From a checkpoint of a small transformer trained on Wikipedia.
Training: a variant of Adam for these matrices, 671M tokens, 4675 steps.
MLP neurons of a small language model. Each row is named by its layer, matrix (gate and up: input weights) and neuron, and shows model dimensions 144-271. Each number is 128 + 24 x the weight over its row's rms, rounded and kept within 0 to 255. A neuron's up and down rows have the sign that makes its largest values positive.
Before each neuron's rows, "fires in" lists the words (lower case) most often at its 100 highest values on Wikipedia text that the model never trained on.

fires in: "when", "if", "where", "before", "how", "time"
L8.gate589 [112  94 139  92 127  85 106 140 133  97 140 149 115  93 132  79 131 109 142 152 133 155 139 115 115 111 134 125 103 138 107 119 106 143 138 128  74 106 145 151  99 121 145 126 116  76 125 125 132 136 110 135  91 140 123  94 136 124 104 118 108 108 110 157 151 102 110 144 169 167 121 191 171 123  89 118  92 137 101 168  84 139 126 148 149 147 150 102 109 134 123 106  84 124 145 144 122  91 168 127 103 151 176 103 106  93 168 132 149 111 134 148 151 153 112 105  98 123 135 103 105 113 127 118 126  89 136 153]
L8.up589 [124 119 139 135 113 111 110  56 158 163 106  97  57 130 129 132 141 164 131 103  95 128 141 150 118  93 117 157  99  87 113 104 130 137 123 114 121 104 124 127 107 135 145 153 111 143 113 112 117 131 130  85 137 171 136  97  90 147  53 139  98  97 111 144 109 135 108 164 136 154 112 151 100 135 189 119 123 134 111 125 167 126 166 173 124 157 147 105 171 185 116 130 140 131 125  95 139 119 104 116 142 169 151 105 154 157 140  73 119 148  87 112 166 145 131 140 157 147 130 122 119 147 154 155 136 134 104 134]

fires in: "and", "also", "later", "as", "then"
L8.gate949 [125 111 147 152 115 125  84 114 129  70 132 132 109 141 142 143 116 152 118 123  83 114  78 135  88 101 108 120 173 109 130 135 158 181 101 139 104 131 160 131  94 134 107 173  96 138 108 122 136 136 132 155 102 128 164 121 183 103 116  94 153 183  81 136 109 107 122 197 157 115 164 119 121 130 145 125 160 127 119  77 144  83 133 126 133 112 153 153 142 108 120 158 117 122  46 134  70 125 127 122 148 130 140 153 129 128 139 115 124 117 137  84 142 117 118 123  95 150  99 128 159 118 132 138 115 111 104 147]
L8.up949 [182 122 118  83  92 109 154  96 151 131  93 131 121 128 159 122 142 132  82 143 102 109 128 130 111 131 122 170 103 105 113 150 123 166  64 147 102 145 157 104 144 149 106 132 124 159 158 121 111 144 124 166 137  99 197 168  82 161 117 141 115  80 138 173 154 126 167 143 156 106 151 139 160 149 160 161 120 124 168 195 152 104 157 150  97 110  84 115 120 166 161 120 113 115 114 110 132 120 140  95 110 126 115 128 158 106 161 118 138 104  78 107 144 145 124 112  93 148 117 146 119 135 131 106 131 123 105 144]

fires in: "first", "last", "best", "top"
L8.gate738 [ 90 111  92 152 150 131  85 147 117  99 136 120 158 137 144 128  52  99 173 184 159 123 105 131 177 116 132 140 170 130 119 137 187 166 174 152 118 139 110 141 106 150 140 146 123 152 128  89 133 117 150 135 132 122 135 121 109 132 153  92 109 107 141 142 106 159 132 130 105  97 143 141 144 100 134 107 103 173 120  94  99  96  91 125 118 146 213 164 135 108 122 156 114 138 166 138 113 144 120 126  96 139 101 114 100 164 126 131 160 124 142 144 122  94 142  86  94 147 128 148 102 126 144  97 106 142 101 149]
L8.up738 [152 132 134 135 128 139  97 109 147 148 132  98  94 159 125 133 125  76 151 133 151 144 113 148 125 139 170 135 181 131 119  85 150 144 164 121  91 132 114 191 118  96 124 112 142 168 133 135 189 167 132 168 142 127  93 128 134 169  88 110  89  85 132  89 171 142 218 151 103 122 157  86 122 147 143 100 112 112 167 129 138 125 133 117  88 126 157 125 158 124 133  67 137 120 121  80 122 124 106 202 161 120 157 129 120 126 124 105 145 139 130 161 137 135 108 147 118 142 128 161 127 130 192 118 140 116 116 114]

fires in: "and", "of", "as", "contains", "includes"
L9.gate167 [100 143 157 101  76 103 124 149 160 133 107 124 104 139 114 162 112 134 128 107 112 137 118 155 112 152 117 115  98 154 136 159 121 153 107 125  72 140 121 128 103 127 111 132 122 141 178 113  80 103 152 133 102 119 101 105 159 137  95 138 102 128  93 112 117 117 156  95 155 124 110  82  83 124 157 112 104 125 116 107 115 102 140  90 140 113 116 161 170  78 142 137 157 171  99 133 111 123 131  98 128 162 137 156 131 128 125 148  42 146 144 164 151 127 128 131 123 127 116 120 112 110 127 125 129 137  76 140]
L9.up167 [123  92 133  98 101 148  68 129 131 157 102 101 144 134 110 127 147 129 179 134 128 164 144 106 132 117 120 137 129 141 115 109 153 128 123 166  83 151 152 124 115 128  98 153 101 145 147 138 127 108 144 162 160 136 140 180 131 124 115 135 147 142 134 109 137 134 139 128 121 130 134 119  94 152 137 155 128 113 123 145  97 166 131 142 125 121 136 133  87 130 131 108  90 141 137 124 147 127 114  87  88 127 127 105 122  91 114 119 121 153 140 106 120 128 146 109 150 150 160 195 152 129 141 108 131 128 137 137]

fires in: "from", "by", "of"
L6.gate220 [112 117  93 129 105 142 152  97  81 139 142 126 112 122 104 102 106 115 121 146 148  79 151  98  97 140 132 130 124 137 153 111 104 133 140 156 133 142 190 106 101  84 117 163 122  92 134 148 130 113 103 188 109 132 117 134 156 124  73 152 138 135 123 177  82 136 105 106 122 110  91 114 143 100 134 163  85 130 112 127 124 130 140 159 163 123 116 150 153 125 113 141 145 146 112 167 150 118 142 120 161 116 146 134 141 123 144 109  81 114 113 133 137 105 159 159 111 123 101 141  95 107  89 154  93 109 141 171]
L6.up220 [132 100 108 122 167 132 122 154 151 106 155 153 115 122 135 115 131 119 113 110 152 180 140 116 124 123 121 121 134 148 111  96 120 118  68 150 140 128 105 162 125 121  96 120 156 114 112 129 166  79 129 105 170 151 135 143 184 104 128 173 139 143 104 157 161 104 137  95 127 109  72 151 145 135  98 104 149 135 149 129 104 150 163 146 137 134 114 103 113 143 145 122 115 131  71 110 160 119 126 127 116 120 161 127 116 139 129 101 110 131 119  97  98 122 131 138 147  98 116 108 140  78 174 142 142 163 126 131]

fires in: "under", "by", "over", "to", "approximately"
L8.gate1101 [151  85 118 130 149  95 147  83 158 128 160 121  90 147  81 117 128 128 136 133 146  68 172 154 130 173 117 121  81 143 104  92 102 142  85 133  98  90 168 159 105 122 132 154 108 115 152 186 121 126 116 146 148 161 110 106 156 133 156 106 117 135 142  93 205  61 157 153 109  96 159 119 130 139 112 161 154 122 122 194 171  98 112 111 137 137  98 110 103 131 142  94 128 165 116 148 100 164 110 133 115 128 182  94 148 138 165 124 122 149  71 117 128 136 156  88 160 108 139 114 169 156 166 136 137 111 169 137]
L8.up1101 [107  92 113 119 139 153 142 106 137 137 152 128 138 100 130 106 129 162 129 108 139  90 114 114 135 195 162 108 124  90 158 139 123 127 125  95 116 109 131 138 129 107 138  78  98  97  94 119 121 116 139 109 119 139 123  90 114 133 115 109 167 181 160 126 158  81 133  96  90 141 122 167 125 128 129 128 131 128 116 151 156  99 134 162 140 143 106 152 104 176 128 122  98  86 119 136 100 119 137 126 121 169 140 151 146 114 140 116 104 163 170  93 173 130 159 153 127 125 147 106 131  98 146 145 148 162 123 128]

fires in: "to", "for", "of", "a", "and", "by"
L9.gate380 [169  87 121 127 106 123 106 152 135 105 121 103 102 173  89 120 105 120 153 138 117 108 127 179 174 118 147 157 110 102 116 132 137 153  93 155 118 128 154 150 111 102 111 155 130 128 168 121 112  91 140 139 116 115 137  76 108 125  93 127 105 154 101 131 165 123 106  96 174  75 106 133 185 145 133 107 124 145 110 142 114 117 135 153 127 121 101 132 125 122  82 111 119 108 122 154  88 143 150  85 142 139 142 120 131 137 122 126  95 128 134 130 150 123  88  85 161 142  91 144 163 144 157 122 147 130 125 155]
L9.up380 [150  94 163 122 123 103 146 131 108  85 112 115 108 121 121 134  92  82 144 117 116 144 184 144 166 132 141 131 124  96  85 112 144 144 116 126 132 151 139 118 108 108 131 178  85 112 132 110 137 135 133 172 128 146 132 111 141 133 137 163 111 123  98 110 138 142 144 133 132  77 112 106 152 153 147  83 116 130 108 143 131  85 100 166 113 151  66  82 158 130 136  87 100 124 123 142 135 134 102 120  95 106 125 126 126 160 143 151 160 112 117 124 138 126  91 122 164 161  68 150 132 165 162 107 175 142 153  92]

fires in: "its", "all", "itself", "s"
L4.gate1177 [160 141 137 107 114 127 110 108 125 165 108 125 133  94 138 121 120  78 148 132 150 116 111 124 137 139 131 150 100 105 135 148 143 159 127 145  84 108 122 125 137 107 143 107 149 152 171 122  87 121  85 183  58 124  83 127 106 147  82  83 121  86 132 101 147 127 158 126 141 155  75 133 120 155 143 165 131 136  74 103  80 148 127 133  97 121 158 130 108 150 152  85 105 127 137 129 108  58 177 128 102 151 146 103 112 108 113 133 147 126 104 132 133 145  88 114 103 112  89 107 109 119 114 174 127 126  92 116]
L4.up1177 [ 77 169 116 153 109 125 112 128 143 145  90 121 141 160 155 127 141 134 112 117 107 126 154 106 129 139 102 124 141 103 118 165  79 116 101 167 156 104 142 169  98 149 131 130 121 136 161 111 119 112 136 113 118  91 104 110 151 162 159  75 102  77 137 117 172 127  97 103 135 149 127 115  98 133 162 120 159 107 145  84 107 110 143 135 102 112 143 114 159 105 135 140 126 100 149 168  79  83 144 121 168 103 109 135 135 129 111 156  84 113 133 128  94  95 120  94 115 117 108 138 139 141  79 129 126 120 103 121]

fires in: "with", "which", "by", "theatre"
L4.gate1173 [166 132 144 116  89 182 142 116 130 155 121 142 143 139 124 127 104 121 118 164 158 111  99 130 102 104 155 119 156 103 128 118 141 123 156 140 127  60  90 168 126 131 134  92  85 126 154 130 145 115  80 136 122 143 149 124 148 118 126 120 132 122 120 115 144  90 120 130 138 158 142 149 152 124 149 162 143 101  93 129 131 122 166 130 138 123 144 127 120 143 121 152 172 140 125 177  91 108 138 120 178 111 134 153 180  97 131 119 121 155 151 139 122  91 177 128 110 135 109 143  80 129 114 145 138 102 155 146]
L4.up1173 [141 101 146 138 153 122  65 112 104 128 102 106 157 123 164 142 106 116 135 130 106 121  79 131 137 124 164 126 110 130 114 123 125 123 137 106 141 116 137 130  74 109 123 104  90 122 131 143 140 137 142  97 130 124 129  99 182 144  94 128 150 139 112 111 154  97 142 133 117 159 122 116 125  86 111 110 150  68 134  93 109 208 127 104 104 145  94 120 131 132 127 130  71 111 108 176 142 148 123 147 153 173 160 138 121 159 150  81 132  95 144 142 121 112 167 141 138  92  94 149 123  97 107 113 133 133 131 129]

fires in: "when", "while", "if", "because", "despite", "where"
L8.gate396 [ 95  73 134 123 143 175 123 137  99 149 135 131 141 105 151 107 117  60 151 122 119 116  72 175 114 112 158  99 132 131 123 119 105 120  97  99 121 124 112 128 127 185 150 122 100  96 149 106 146 149  87 126 150 109 104 144 123 138 114 149 151  66  86 103 106 123 149 141  96 131 123 151 145 126 108 142 114 157  92 170 100 118 171 144 113 109 167 187  83 104 106 123 166 123 109 127 132 130 158 125 109 145 136 105  89 115 121 135 140 161 148 151 117 152 123 102 135  82 107 134 169 110 111 146 135 109  89 135]
L8.up396 [142 142 105 130 123 100 128  70 112 181 111 145  80 135 116 102 138 161 135 179 116 111 159 125 106 134  90 113 113  97 139 138 149  89 149 124 136 158 135 132 159  86 175 142 133  72 147 128 101 145  92 130 142 119 102  86 125 119 148 135 152 117 116 123 132 126 147 152 153 146 126 167 149 133 131 149  86 100 126 171 125 114 130 123 135 108 123 106 192 161 131  81 103 122 159  95 122 105 139 144 167 137 146 116 143 142 148  88 137  84 139 136 201 111 123 129 102 139 138 104 113 134 156 133 129 103 103 134]

fires in: "total", "highest", "top", "best", "finlay", "number"
L6.gate620 [140 130 174 147 134 166  89 152  79 141 120  86 143  99 132 172 120 118 148 133 137  83 140 139 118 172 143 142 154 146 129 148 177 148 108 136  86  77 133 124 133 177 131 152 149  88 153 138 165 136 140 140 148 142 136 120 129 130 148 104 142 143 128 121 102  91 178 129 114 133 143 137 116 101 105 123 159 146 126 138  86 141 175 127 126 139 104  95 102  93 145 141  89 125 143 120 126 115 130  69 126 111 151 142 124 144 157 117 168 134 153 113 152 127 122  97 102 145 127 123 110 175 135  73 117 152  94 149]
L6.up620 [172 148 146  85 145 150 124 139 151 119 162 130 134 168 116 152 139  92 159 174 118  85 108 160 158 147 144 166 169 102 135  81 121 148 126 132 114 142 136 141 146 111 122 131  92 119 178 138  99 166 141 119 156 102 136 134 134 168 147 148 105 120 109 106  74 129 140  98  91 142 152 160 134 162 107 131 146 129 116 106 158 131 108  98 158 128 153 127 119 121 118 138 102 127 137 121 110 147 142  83  85 132 154 110 169 137 133 108 121 138 109 141 157  72 103 121 121 127 134 147  92 135 137 122 121 111 193 139]

fires in: "by", "on", "byrne", "from"
L3.gate976 [105 122 173 151 167 127 142 120 101 148 143 160 124 145 133 106 114 157 106 145 154 153 125 115 116 177 115 131 118 141 116 130  93  99  98 156 109 127 123 153 123 139 130 134  79  97 120 143 125 105  78 122 107 118 107 140 125 168 102 166 141 145 142 128 154 119 128 146 116 126 123  98 146  96 161 135 129 138 159 133 106 129 149 132 149 111  90 113 150 121  93 160 129 127 125 139 103 105 149 152 131 125 145 131  81 148 148 143 115 120 115 147 100 150 153 130 121 110 101 132 119 153 129 123 132 128 134 147]
L3.up976 [127 109 107 106 128 111 130 103 112 102 147 100 108 109 142  84 115 120  95 130 136 136 150 142 131 128 115 109 121  94 140 105 109 147 155  98 134 153 128 153 125  96 148 114  99 145  69 150 132 134 122 117 160 154 107 120 129 121 151 147 145 124 178 149  96 133 140 115 140 108 119 127 125 135 112  68 148  94 122 149 146 151 170 136 133 162 143 125 145 117 115 101 124 106 131 131 187  87 142 147 122 162 107 160 132 111 133 131 125 174 141 140 107 109 114 179 110 123 148 142  91 134 146 126 124 157 160 133]